python train.py --head_dim=64 --vocab_size=12239 --norm_place="pre" --bias="none" --init="normal" --optimizer="muon_variant" --lr_head=0.00372 --max_seq_len=256
MLP neurons of a small language model. Each row is named by its layer, matrix (gate and up: input weights) and neuron, and shows model dimensions 208-303. Each number is 500 + 25 x the weight over its row's rms, rounded and kept within 0 to 999. Numbers have three digits each. A neuron's up and down rows have the sign that makes its largest values positive.
Before each neuron's rows, "fires after" lists the tokens most often just before its 100 highest values on Wikipedia text that the model never trained on.

fires after: "2", "1", "\n\n"
L6.gate322:473514497531544516504460505509457481476543518480490503512505530495510510500510484459482497503529486504485457493549514494469489488506495513519538477508478515507544507470505539465493486466457514500537497533488490514498463479554502472490501517473504502543527507509505491526533544446485451475
L6.up322:501513537468477530534445502470474486478485490446515468509497523535471487512497474484463498507515527508504522524535507512475503455511528485507521504563507483550524517501504514542511478533517479518502491476478484491516492487464519454494463501465494511514496487471487456509515508475540562548

fires after: "2", "\n", "–", "-"
L8.gate564:504540510504515491503476517534511522501475546495498486487476523501504453500479478509505505495500475521444513507535524522478532490492503446508515510505498475498478520483489540511516507489524472472474492456529510493476507522474473552475525478475524499527472516544513475452540544480544525485
L8.up564:513446489511506482458482491486468476481493520522495474480512552465503489499466476501492486480538508528522514498489513528521527548485576497507532464468530518496490523505502511525522531489523492464478525482506519477466465475479517487499468533449471541521459488471511473517498478490508514502

fires after: " L", " l", "-", "-l", " | L", "L"
L8.gate105:478494484515449463476538568517558494522484492516514491522486518538495512525520473462491517465448489523508498507491498509542485543468545478514493528517521476497468510484485538505506501509488522534488552483503515484497511503551470495522519536533493519511528488503497492483449498434495531474
L8.up105:463490499510475490467562513547539526496475473498531490488476523499503533500522470480459522532500502514512493486514504531476474499506481466535531522505552484481479515485510520523520511498506485520518555476505507471522486526523509506528521555515499520517511492518507474464454459469482501482

fires after: "1", "2", "\n"
L2.gate90:523546528461511469526497461495516491495515488451510500537494526511490476497545527474463496508503468501497486499524532494524523495461513474467485524462519516510510509478455495449538581517538523517505485530509495518510498484518479474502526494489523509521490542487444530482539499539461521528
L2.up90:482476526516502489525447502478481448502488533501485449499518527468496520523459427524483524478516516498512508502512522510455526477494524489501465481519508468477474526516433495557508487493515525502504484533515469505484508483506537505468494548498511468464536519496475495514547496468513520501

fires after: " | ", "14"
L8.gate364:502469486461496520509463500509463518504461529475510519464530474560502516471469542472557520497471497482501464505497500526494470490487470502498546478483505487526489527505501505523554499518495463465501458508491490463506472447523530488479539509501547516487505523502534465507530498487507496469
L8.up364:509460448515494504538476527466499471528523503494470493477489521492515507518481485497539506467470479445535498483479517484526446511498504542506497511494472529497493498479487521499488465522457516483488505533499523486505469540477499487511521515502518536513494532497493474534524436472507483463

fires after: " F", " f", " S", "S", " s", " in S"
L8.gate384:500512526483494501520434509491521513456503519481473527504537516477496439538506514497482517498514498541505440512487487486489521532525533461508489505503517519486484481443512550497513472500508524490492505487497470518511455519512535487527491442514498522483531475509488515505484465459513523448
L8.up384:519516498464502507504457535500536508509483519488512491524509542496516497492507493497472535499486490507462508473491521489496507509514524503487518510543504506483486521424467505513514502542485515484496514550468462539469482501488491522504538499512487509505511478510533482481464482439494489520

fires after: "–", "-", ", ", "015", " in"
L8.gate258:531478522523484511471481503474491547496421505489488521493462506523510491468482487508476539518483492450452485485539531511499487481500522512486506520513493473483448520537506482584477535505492496526471530479477497455508487476476483508511505470513537529527461492476508513503500527518467573505
L8.up258:495430482489511518508504501473515498514486526487523491442519508546515460483470492478498527524470497496498450495507483498494528489521507485508533481547537484475493489520526524534472479481520504515526497511450462507516521502532499465524495483494499549486498485485495482526489475498487501423

fires after: " H", " L", " | J", "-L", " | L", " G"
L7.gate130:495500495533493496541530544528470472536541518495519532496481538490502527501532475493458511499494490514484523502525485494471508523502454494491496468557531509530496499511475529516504497461488507503535502495503508542504497478541557510524536559471464486514478492516447492491539519499517472473
L7.up130:451506523494511510460550535528467440556542478524482514470502492510504522527536495524506569482486480529496485461474522529442457504498486471532532474502522495469521503472522468502502488476517515521499486455480493501489491457440491447511577513484520463524507527483484499459490509501516497488

fires after: ".", "s."
L6.gate310:461508525530498465528484479493501505463481478521493457562536525505513531487492492446475507521490521497518460483529476503499489493553475483503510483522480493494493473496523511531507484510466494519538508467522501532494494491499479549485523476550490505503532507458488466497545505431469493508
L6.up310:491507534462447490506494490531567502491490493524483549504509558491491453494521530510468473554498503492473505472506507496494503509551484503489456490515479543473485463509505488492514497551468531558463475446547491506522493489509470528495504509522508545509533494484533465498541545475512468512

fires after: " (", "1", "s (", "2"
L7.gate306:484516494515508546499516482461538539490462529478521501465511496473506514532501483485507517501543486541501518480467510476482501529503455551488433509515516473497522543517539541498494485511473491501473544507518510525565491570492492542462512494484483520493485512514494473548515469525533503513
L7.up306:466515503508542529517432531459509496506488507484521480463538497535472535477498494473492477466545483448526495490531504480483503533516512519501495500476506512514515463528488496498496496500507530501494479531504499466516487546511436564491532475533492550529483483544505516552529471506509499491

fires after: "2", "1", ",", " Stadium", "\n"
L5.gate269:493519486529503499527493521490491509498476508522513520522484534477482517516523529533509524511504543511536534562475464531512533553539494519503514485493507495480449478496482441522515466508492509496578477506501465477525527510501494490487481524501509469506461494494516521531531517518518473459
L5.up269:497525494523495436487524540483461527486484478497447495522459530497489471529479481508499503473500562519507478505477513511496479505515511464509499504402495510481513509497476503485490508494508477479512433469480531484463556487485455543522464468504539511531471515509506510502529504487520527470

fires after: "2", "1"
L5.gate562:487501453500534434492536498510483518521504511510443517483468525516491522555539536466492550526487498469519465473529487471506487546496516487516506511506454528490444467465514502490499510481509447527522487499512514511494492519500448483504527447515494521481483552497470513531490525448475482523
L5.up562:509524489503499485498519512486460440477504525481507510503521503517486535493494496498506446521526554507510507520511546519471489466495522434541506479483466480522468528495504491504480515513485553514499510548507518523470510541487513511487496482549539545488437503496538541529563503501440519515

fires after: "7", "6", "1", "8", "5"
L7.gate411:470484479472510475481461566497502515495477515524508501538480491514480505490485499469536500473520482526530517464535520483482476489521509506510517493536491495496543483526557510516528515509454480494493517488496462479531467496529492512485510483500513520513525509500509515459488494438476533566
L7.up411:503482506532474510486514523446497487503513513481479526471521464527471505495537505519535503481505500489569546462523469567480523493534513539475488456479465453480454537512500540530477506512454493504470525512481457522462542482486489502516523532522524491475501489484536492535470520468481509538

fires after: "1"
L5.gate575:523502512503496507476499506458512473527487556475445499512506467494529482473517519466483503490566504512492492458515555482480481512486503500534502495492507464543511522491460500453518527446469475527508546503505451527486493531514491534453522492502477519492478516506477458546520503487485497507
L5.up575:551477526486490487516460482464479509496514543475450520514527470467531455491549515466465524486579522490489536477524524515489499474513514515548493501517513472522520488454458476471573537461475466527511528518507480498509490514490468518490539485502494523490506521539507479495542478488489505514

fires after: " |", "\n\n", " |  |", ", ", " | "
L8.gate135:533497488479498486531514524452504466492509501493517515499528508494439482528482486509490556532468510527478505516516500504484505519499484504525474504479479491502518509537519489474482506484511479491516511517470546531509587482547509557493465520481474533520532499515456506473578539510438504476
L8.up135:566482525531501473546507493491521527501531491464497529529509503521474498561503485497472519511528505486465491481511540484489513488514493486468479497475484490494482502542507511510515520490508450511504485524526522515490507472489533505512525476516484509516515507538501466448466572533458499544

fires after: "\n\n", "\n"
L7.gate140:491499541496523469463551507497543534522510529532510512467496524474535483494515517557501490474502481486476468510542500469521492463495480553519499484519515494506486532492494507529541567537504550497440509513471467542541536496477501532495558491514540512492493519506468521488495492527483478530
L7.up140:506517530501528502458514541485514554543539485484547476476501468501507519491508501514478514460520483475497528484504464494525514544501518469515495506469526468508493500488466484509543544439510509496541491499530490489497527489516472524477511473500543509486465487480498557518502506524540517529

fires after: " (", "2", "s (", "er (", "a ("
L8.gate445:466455498517488522506520500493490520466495511493507479515554489500515524539475466485506506512539489490502526509524494454478526531521514497516491504512512516474517500498482533496528457516522497478491502505512487512533548452505532502497508464527464494541490508465450521517484563484488512551
L8.up445:490497483482550493493502511515512521479484509486510503535508482477479552471470512498498507526492481521513511483555490499483515550529516509490482486484499505503554470496498505507520464517504506512487497510485508511535479502497549501478527466508478478478505436515501519523508504494506534518

fires after: "2", "1", " W"
L8.gate246:517511508493510506541466481482514467514476476552495485507468541510485550458478477465504508507500457477497517525494509506458466461508483504514463544483469480518509505513527456517465469477489511468487497518527484505545498502519520507520489471549560525474541490496478491489469485478463507458
L8.up246:525468547507542513525493516522505477498506507466501490450487475523512573478544473529462493512499486473514475552503471482502494490524482489453516522461557532546506507458491526502522471481477533485499495488511446485490516512519511518478489508495512519453458481519507490487485511501453428472

fires after: "\n", "\n\n", "-"
L5.gate257:492481515532507532542507509512495468501479512478542525509466484495496504495484464506476549528455506488497488532474516507465525527537552475489480505498502522458508495521478496497550502494473471542479500528489453512518474479502509477482473493493478482563492464433548503509494481479548460529
L5.up257:524492491506484547535514526483476474485539498473495483510481500487462500474510513512483527487520516490507512479507544463522496540506490471474483478482551494461475493472505489491466503501508558511553516498485522511505506492497501473480467529490522544524493511438543547476476487475468500507

fires after: "\n\n", "\n", "."
L5.gate288:498528565478463501499490494463507507486471481490520514534532530501486529499495485469502521481476496457497481520506510511450520507464499512490539492512443464488479483501504478533514479462487503477511476519542484509505459482502460514451522468529506515528486504471496485464538527505508536530
L5.up288:531510512493516461510476453516525492505514508481490491534523522519512515488491530474534521512524476478518499452497529517532505534520503522508521524549517467512473472496469460504492510521515496526523535522494491497516461496549462536515509496519533521487517525478524461472531510477495513470

fires after: "1", "2"
L2.gate194:412513451535505529515458581523488474488529491483516511551508494471494499481504474514492519504502534496495453520505524496475541509535515508483488487492477550448529516502473501502528528535487511470494473516503491446528515488546477548493528489447501486519525547523480476481492497506512515501
L2.up194:427471468500476520523454578465469469461520509452511544533512486494464474508508457463446526500503505538460485507513527498478511535505515493509507526514489506481505521518449512484515523534480508494516501507491533486518476500544471521501533475426502525540497512520497520482480503481499498491

fires after: "1"
L2.gate309:518490496488520533518526458502511542513494492477487515548545479488465474476487497501480537519512478514500503451496506511523496529485479540518491481490481492512500497500443525480540491506479507540523511481517497539485465549538507502470554485512502516515495514458472512483486497498446464525
L2.up309:501533522483485485503507499482461522480466523519508494485524540527445497518451474504489484503528510495554500529524505555493491480522511493555493449497524498533471492491489520537507498494477448502506529487516510502496503488551486535485462513499488472505504498501523457533500522521517544522

fires after: "\n", " (", "\n\n", " \"", "\" (", " as \""
L7.gate122:484537519517470513469498533523500506514458491482476516481488481496514533470534485479518445507504560473507441468526497522537495537534513539516487463497461508456502452578472501543463499549475524452477524510500522455514452508488477500452477459521458510548515501446525504456511487501488488522
L7.up122:503513487511476501464506550557497559483538494503557511488503503493475514501482501463524457454520501496480471505516535499513523572522529494508488497512514509514507500507470490518492497548477491497490510503508506465497497488461540487461473469528502467528506486488525521513468496526522556478

fires after: "1", "0", ")", "\n\n", "2", ","
L7.gate354:517510537521465482506542544487536510486493522486493508494470473493512511500489507490490567528500490556510511483489542521487488484497487495526487478503505512496533495519481505544535482507500501509520500500504445457509472544522492515535503474493490509503532505465505513474519455517475485509
L7.up354:520508508497490499535493511509485488493484476450537518503488492491558519514513549498546553515521491533523480471471473490522487502525497526507492485511536504458527487495486526506494463498535476489484445513500455514513467518510485494501495481490495550509503536491483512541523435497498490494

fires after: "2"
L2.gate108:533507464516488542524466537442476494510499522511502509502504517499487470559515499510492495465531497536514537486489493485562491497481518495509502490481532492463532547544504509488527526522461524511482480494492476515548484504525474448466488517484486498528475508454528527488492493521522513523
L2.up108:516482546475550462534477480520483517491525483547489503534537491480490485496481505502535498465493462519529494472491525530462491479502478521496446505492468506465508525500484511516495507496454492440450468500490460483494514525474455523461505459521509518506516503548473510509524481506517500488

fires after: " |  |", " |", " |  |  |"
L2.gate101:513511561464484508530521529507461498514508524507519517486550482523520522472516574518526500516472504463541514455473485490518476496502516495489493445519442499467490505477480486517498512495514509476511472537476477542520551447489530489465564491490473531496509542459539505514512473469516499501
L2.up101:533457477573506502476507505499494479455503450447508493527507491499431512501491440510490522445493522476514504518499550494479494535488465522490495497454514513513494473508532461502492484497487485490506454505466478499440454496492527520516463441495523497509482479544501487471437517525517500456

fires after: "| ", "\n", " ", "-A", "|", "ep"
L7.gate539:497483513472565522453482496534498500505501522549473500487506509552567491496529533466495480522467510502498531525494487500488528511476507473462512517500498489539493491509505491508542533499521513520519523434510463449574500500515467508470511496512481479528466502473488528532534523483569494481
L7.up539:477490513474530499501476460485519462505503536550477472520496469498482494505482500532497519503481521498522508495520494502502507501429510514492500512482469530481485506490490533476525473522475510494466501507476498507493539524518477484538493489520481489486521493487474489522483490464500500488

fires after: " | ", "5", "4"
L8.gate475:521504501501506460539457495457469491480496526499517517472479529532518539484530559497529479442501522498512479473465486470483464534502522503484488477519507540486498528449514468547510437462495485487526477521491533423485450458470517504491549508450505480488531455489483523458484495487520515499
L8.up475:566464462487478517473491478499526500526487479479546537444527507486468474532508545476544506492526494505502535501540482524500521542520527476463507505476499523460494460564530521436541482489462506486468465504477526518474490502476499492496543472573472463501553532462534500531450485498507488509

fires after: "\n\n", "\n"
L2.gate368:529518518537471526508495527495494526538503478475535505489498531509468528519448532502474504498523496501493516550460483478502450525503528514515518497490498547516511470531475471503499469540451481486520483479497574502527485504554510508466450505506506527487518490488462511501523523458495505534
L2.up368:457525487490498506526557508485477484524513484499515491453497491499503551526516516473514531546541474502485505491485467486510440506520471522463530448498523529506508476467485508534490516461531494509488482441496484488479518474542485488465522484501458522466538526522467522497490484531514501475

fires after: "1", "2"
L8.gate41:476477461479563506479467511534473469515490522509526475490510464500503492516489490491509513487516545523494476501499529477473469475512488540450511540463443498492509533472465514523514505491502508496502507537501542474488493485576513509458488496479510496489497466503501449497534546560500510506
L8.up41:463532510484519510490465494482512497498468519486527513534496491469496536531511490495510463502481503484491522478500517451532518483510509489546531461479452541509499490473490527509538508458451558547487510565505519460485506493513494467479505499403490499497474498517473521486500572504483480468

fires after: "–", ", ", "1", "- ", " to ", " in "
L6.gate269:466481512501444530456528511483496536519483475461494503523483543539510509465487527481500515511503489470456527527541486527475496494491476517463552533501501471542446528537437516479500505507488495485509503465486520446479499471503501542515515507550554492482542498472480485594531497515519516534
L6.up269:504504540539503513516528533500485526498490493479512505508531455510502497516483489555538514487478519547519469462515501545483522459535499510536509542498540457508496507503458514521511518470517516521471511511530474499509492537515474496497558484469547538509528463492496466500522496499504513541

fires after: " ==", "==", " ===", "==History==", "===", ":"
L7.gate561:499440508497555479465549527478528524489497447479494526478506486501466482501519524468496506504506491482499438492500511532534492520521484516459533467452485474499548502486482453532480520463509508512501514528560515460526476525512518465489537490538478502527491520534487474471519522486475442466
L7.up561:485558498509472500475411508466474496459557493518500465495539514487540493480494514520504440516488520510453487491487533500514525453482466511500468503525475483491495525504459526487508458513514491505503528434480490482509472524526493521501497492518494522487517502535501550510466498524528535499

fires after: "1", " M", " N", " Bl"
L7.gate90:524466501517493517506504499494476454494459453449476490478473475501461465488520521506496478515535514496567475533470482481532521532538469471490495472495499468476490489465543519455485509518478450462486499489539451482492488519492482524489479489452488484550498503510542472529527526468554487523
L7.up90:489479514544493520503490477498484465499513514508461500479464469469495464501506520495514488458496500477485519515479519481528524471531491504501487485525542519514493508479521495464498523566508473548479511550528480491489506511536489528473511473496470485527481505531495528473500535524549470531

fires after: "1"
L2.gate560:488489490534571474501504474495497495495521515478462562478503529473444470484517524479482473522504501492516502448473480532505444508488508505558526468453462567507541501479478530494509507463456497539521518533501512532497506520563463480459473500465509527485481469507466545487549545509473498486
L2.up560:498522506511543475475509484511493482513498511520467545470522499487496464516544515476494519507526513480517475428484461518519435508514481469536490487476462540507533507481487525491511516474472484522530523548519522530510451507535516517460533465492513551487523502515483536502524507490484471516

fires after: "\n", " Got"
L5.gate341:475495486502514507513467521500491509497511541475511477497540488509512483522472534470464491472502509502484484513520497517477548519492517473464538519507438490466508493460515480542492528487488509520493515453526521444490492473517479513491492484442531480508521458491519506473503538538512536517
L5.up341:476470493519531534502455478524491431501488528489500504500524538491508495496474494478476477502483486556498454492530530487474486490480499497541517506549499535517508515486473504537504552477484500534465530483510492479463511514515444486480515543503500519470498513492487508499515464524509501504

fires after: "\n", "\n\n", "  -"
L5.gate555:484481461515525510485479489512448496458500528435529494488549518515492523499495529475494553506483466486522501523490515499491514530476526494536494542501472529510519457512477464514515532507485539497513494532522488465473514481526505490476505484497502511485442437471472491512519525531525502543
L5.up555:473527567542482552529482533508533483534533500501504501496539531464469504483504487519478515473504496489469462475482491516510451495481505505499492537464493542501459479514486475475495513523457504513493455495499440503543498500554491481507496498451498499474471488502486548492468515513492513474

fires after: " f", " F", "F", " h", " m", " M"
L8.gate555:487529483510509491458502483535484513472461486515533497476480520514520506511513474536522480492478480530508490470456510454477558549533454483511473469511531503501465500518536521488548489492526492487470483487509527493488504572514508525497497533526519523478506456515515507494503522492523470495
L8.up555:473506492483501510532478490511495557513454501494507486477452486518527471494536494500465507473498545532501494496490505495523523510510480501490463466512495504531462502473514489530492541506503525477494497511522537521476483492493478518536522477520545518553536441476533475470547478468500522478

fires after: "2", "1"
L6.gate253:515483511478523518548461516455495497466465515518504493525495503495464477543514499443525488505461520430448505491524484483531496519556477485477483512501482469500525500477482516505540509511487479463478499570473508523505502506513512543466506472543496508516541483527509482458511481507483474500
L6.up253:493490502482502518524529529467497484468558489518508499521502515521509479506505506484514488518523498478509459499520519545521446494498523501494518486521513541533481491465484521534516480504494514474479571511540427501475488481535496508506460520491497500495512490478526500493516525485496551469

fires after: ".", ").", "a."
L7.gate566:479511521527532472472480486508489500500548513489515508542471473488544499520520516487485491473481545502512519476530509515510529500462488529495549523499505494514441468496502513530511500497485526479501482522497492505496494472501458505489489528515498530462507525455504464528522500459483501525
L7.up566:496544506502480515501497513532468486477541521508508519542525499510523463485523521448482507501478451516544496464489526498530535539442535475476488496480509518457454506508482452506474522521459478487514523507523454523496448493526485506528514513502489541553506512490504501497481516465536509504

fires after: "1", "\n"
L6.gate150:485495513504481487505490506467550503502516486446542512516504498466498500516481495535487526538577530526485510464508543468446544477474517504539540490468504470502465495503473515527558488493549515488499496469481484479483483491485493513481535463508509506522519489476506479501491515482502513515
L6.up150:514498473468463526503530444481498472509535480496499509559478520534483506475467512460517534437478478548475454491516535536499490528471475479526546510531502459545533477482493467500498506526500485507514490517498493530537497533539518478519497535501547488488514545479464478528526522471479475504

fires after: "\n\n", "\n", "==", " In", "In ", "In"
L6.gate383:466559516583495480517494494469507501464483472487507458540542493504517477468520526481506525516505512484483455464521497481466504534495501526475503501480499452534504481470490469554528499496498516500515499496549465463515481506538490494461527459509491482556575512503499527487512506518531512516
L6.up383:525549491527488495441480511523472505485497528533494475502449524479483482466510495474478516476486523466513446503499519507496490525518499546481461509496524478506480510499524475519462475537491500517512531514506486523504533537506505501488495520540460478509495537519516503514483491443479461463

fires after: "\n\n", "\n", " |", ", O"
L2.gate53:546505505505478498472514510459465451501537507495547493498526520487507508532470498531450545503534534468527499531497472518503453551521514536494524522497536516480486511528485504481512496521493488493462448504466551517486461504510517502520491486522524516458500499456484519453548480521486489544
L2.up53:535492511526479509479528543470514494535473508517545512497493518477479489524483477518472551522532531484556508529475486528503482526541471510496528533497523507477518505540468511478507511570500492489504467507525551514517479479513503502531470514484500480497485498497460476439520479525467462507

fires after: "1", "2"
L2.gate158:516509477498484540540475506482522451480482533458508505509521517473478450513508482543477535499530467502511550526521549501514520470465502470538521475479472504519551477548517491486518525523506519453494502472485472515512532473522500523498489509450496533467510562522490501534484523501479509488
L2.up158:556484485466492503504494485505528463478493451510519535489509530509499464505490493509494534482492493512488494468512547527475489466496522477529523479511443535505523499505486471413519482525506537488520524469505489544451526502516482487431517493490495508471488521501476546479519483523482482477

fires after: "\n", " M", " sh"
L2.gate228:522479504489478488503503469480466493514508531484467510487524487488575547482511515473518507491433487470426488535483490516505481535541490502480516516552509532489473502481502480493512486506506510497486525506510480505503531531488492508465517502515502504484526512523535516504515498469460485507
L2.up228:471501525534536485470513532450496467541473493496507472485485490506554481509509472499510469491476501533467438504488534480489516495483479518474559498522502509583543517459485507483522508463482512497501519477499514482495492511516447548455531446516516522493499506502482459524498552523473517465

fires after: "\n\n", "\n"
L5.gate68:482529537503448488550513536496480482498484468500493514509536485529534558513492465523507509522452491494499505520511493529521458552493549498516538505536463526463493490487493542527453516513534503503499507484508463475494489494486506531468496462557515504520545504484513521459481474515477498467
L5.up68:527474541477497441509497494500499507533489509493504511463509469503521511483519551483492493522499527507523526550492468539502516552479561478461480491487526535473495511490495519464500467519501453503511497461505501498454485487509454481494469491471461483523545481515511502465478496519533511502

fires after: "\n\n", ".", " ==", "\""
L2.gate567:487503511509516525490517484426500513560483522476510530480531467492507505511523548467501526462479477484498520454482472514508473506529484499472495485502500533512487471477547511525492519465458488479519496537551530468488466478526453470498514492524499516543487463470518514520462544522480503493
L2.up567:497504587501507511528477480471534463504511479488531461474479509479524476525467528485496469473505507494489513476505541510488513425464498483479524511498508490540480495511488525517491483509432503544539523507506523504503494489540495519466493479521502466514531501501468460436508533510453483492

fires after: "\n", "\n\n", ")", " (", "- "
L6.gate244:471484466525471500486503537478514511510491516482480545479495516483537482525521510508494485478474452506482544519492480509481518506521493514476500464535512494502504492482535465505509516461507459507470499505442480530481525486519477494501468459473439501485534477537485508536495454468496483484
L6.up244:472507512552512499450520534469535526515495515454488483446509508526489562493530498457512493510515486537537522524505573462461491498488516488478484524485498510516508514488512482472479473466483461499511520494489513469476479471470483503485455472499500506462531429519502509470473523473522525487

fires after: "1", "2"
L2.gate207:464508494526549500502462501506487473506528476488501494513536499500537497519480500470438476483511514534516497484542554530487489502530508496535510476504508517527554508477506476497509533466545532473525497542506456508472502549523475509471472468439512462486487549532484486479496516475413487512
L2.up207:501471495477507513485459459534497464486515510481495487507569442493509499536527486490446521485509495517511508423518507528493471514522486515518521503511495487486557524496501501504489522485508524532477524533496451525502500526510474485472524459491494472462477519516487527502491493464428478543

fires after: "\n\n"
L2.gate434:506487561498503505486497507487499463522534499439504526504537507529457508513506522468501471499526486467481471501492498513476427487512514492455529491515485531472502485527501459513513479455456486513497488517505499476482491457515447495519504457541508521490525488521455512466474525523496498545
L2.up434:510494535498514501494470503475508452509496492437519507509515463505492501491498561472502490517526497480451489515497499510464464533482543502513570508483461525514500492485511432511527461469466474509476487517511533488466493440532471504509494481518504509451541498485478503455450515506509509532

fires after: " |", "\n", " |  |", " s", "% |"
L2.gate241:484442481525506526492486498480505490546528483487501492489555516451487448500481478493489496505503498489481450507504480477520552505491518507483483480495506489469467531501503536502474502499546518534505464521517474508513482489470538474502537500465503516471513519467509481518516512509513513506
L2.up241:498441477508484495519458494446503471538535486524520484523536492473498509504492460523469458505509496472516465516513497500490490497514515493511494501480470469469537517499490535484517482481528493505479492494511445511523520511478523516523494460492488454475507501531477497531479505529489498507

fires after: "2", "1", " scor"
L7.gate76:484517494560495481551487475461478516494459539526486505479511483546530568512504493533482475530515459513482517516489483510503501478458459510497492480476495551477507531529525513508529480507464483525522461507520516492512530534487494538512474531509504502471512482536482539521521520488515490476
L7.up76:520510495517512523510489468507491497455478483492501455548494510504438550495480445474473556478541498466469505507504533476481463502510547478488572539511533476488523466501464478488483496473516521524501502519432509510477499489511481536489483503472486526508491461485467525475496485500467450513

fires after: "\n", "\n\n"
L2.gate374:476504506546469483508493511495490467481469501470526511499507520444493536552529508503498448484463490502525481518483492520478521541505536521537499482535466481470481472489499518530517481542471508472523502500511440437518471471466501445525512508477493547531525471489525492523485527512500488512
L2.up374:486443516514475459531535477519475510502440483466490481492480484495497542495489495524496498527495508523510491514486487478489531525495533483514490511495469487506543494457502516532527487559479484493483519496467517457544493504506508456458509472515499470525480452499496473527493489499496492513

fires after: "\n", "3", "2", "4"
L5.gate207:474473478490537460473471515495504501515565536483479506510488477549546478511530518447477480464500506534499499532507492529463517508489501488492487487446506501499521528482522495534458524452477486466497504483484488455489469467469554480511472458460505503497523475483511473497523507537534489504
L5.up207:522491473504523457487515503508506506495534543510490519526489476471498509476464461469481486459522509560525484543506475572497501512492506502495466493528537516488458532467455440529474467485509508471514483522509469503525425470471487489509493476469540501514502499502503509489497471522536489553

fires after: "2", "1"
L2.gate229:496496486469493503502501510495514480487528515459535478508489465501497530521515464460493519452504511483528504487489524497548486553521486525506482548504534493477520475489485500518519541482536524439462465531462470483518490479516483532500544497476526513546510488538471525533527500511510555558
L2.up229:488514458461560480508524475501533510471512538481475472528521457516513498554469459510506536535546497508513545501476526517497493507524475513496505529522521526515484492496535465543495489444524527450464459481490460485496472522485487515522530501467492487534522540525504490482552503488514513527

fires after: "1"
L2.gate443:441487501551489516511502543508487457513485476449537488526497485498492514492491542512532493501511473536501483502483511504501521532508508480501498466480476516518480522466493529473492503490483509502546463505495469519478484512546464498534489453501474472542463537534527475499546523530500498488
L2.up443:495527404495493500493514501483534466488460475493484483508424482514509497540486552487552491525465516482481530487463540491490527516541509473478509469465456497473523519442502542479516459498537465523533496477480507507481523523513484484521486527462500484497539530507461507520524537504517509454

fires after: " |", " |  |", " |  |  |"
L7.gate448:519445512472517482494482529485465520512494514505475526525572471489550492469473525484513462482472521527535499452503503511487457492464499480516512455521494478495472477544508524508496503528484496467511466462516481499548522484532497494495543526473496502529509509491483510489491491503454497493
L7.up448:493548472558502521473512479527534452501497504495518495523480518484453493533508473514473529486522537489430525502499475493517548516506495512467484534527480503516486449469488484499505496501546502539484505511504524480439473491461514516498502464523500503465483543543562499500509483510524489493

fires after: "\n", "\n\n", " |"
L5.gate239:504529521503454523521499499523485557506522481506481509475497528488551519487524511507487526491506480479513481495509501553516492491463541482515500529517487525489474530513517477531512551513510490523490496464475504510507524508512545482490472480520535497537501463435530497460466523489487509518
L5.up239:491512528519498530511451515510491502476503491488514521513477492517485524527481539501494515524512497456511499527538487525534563545514566501468465558511463497486506515496507517525518523503517489520475478480506502437490504499504508498479504491499450477500493491497506523437495504503535513535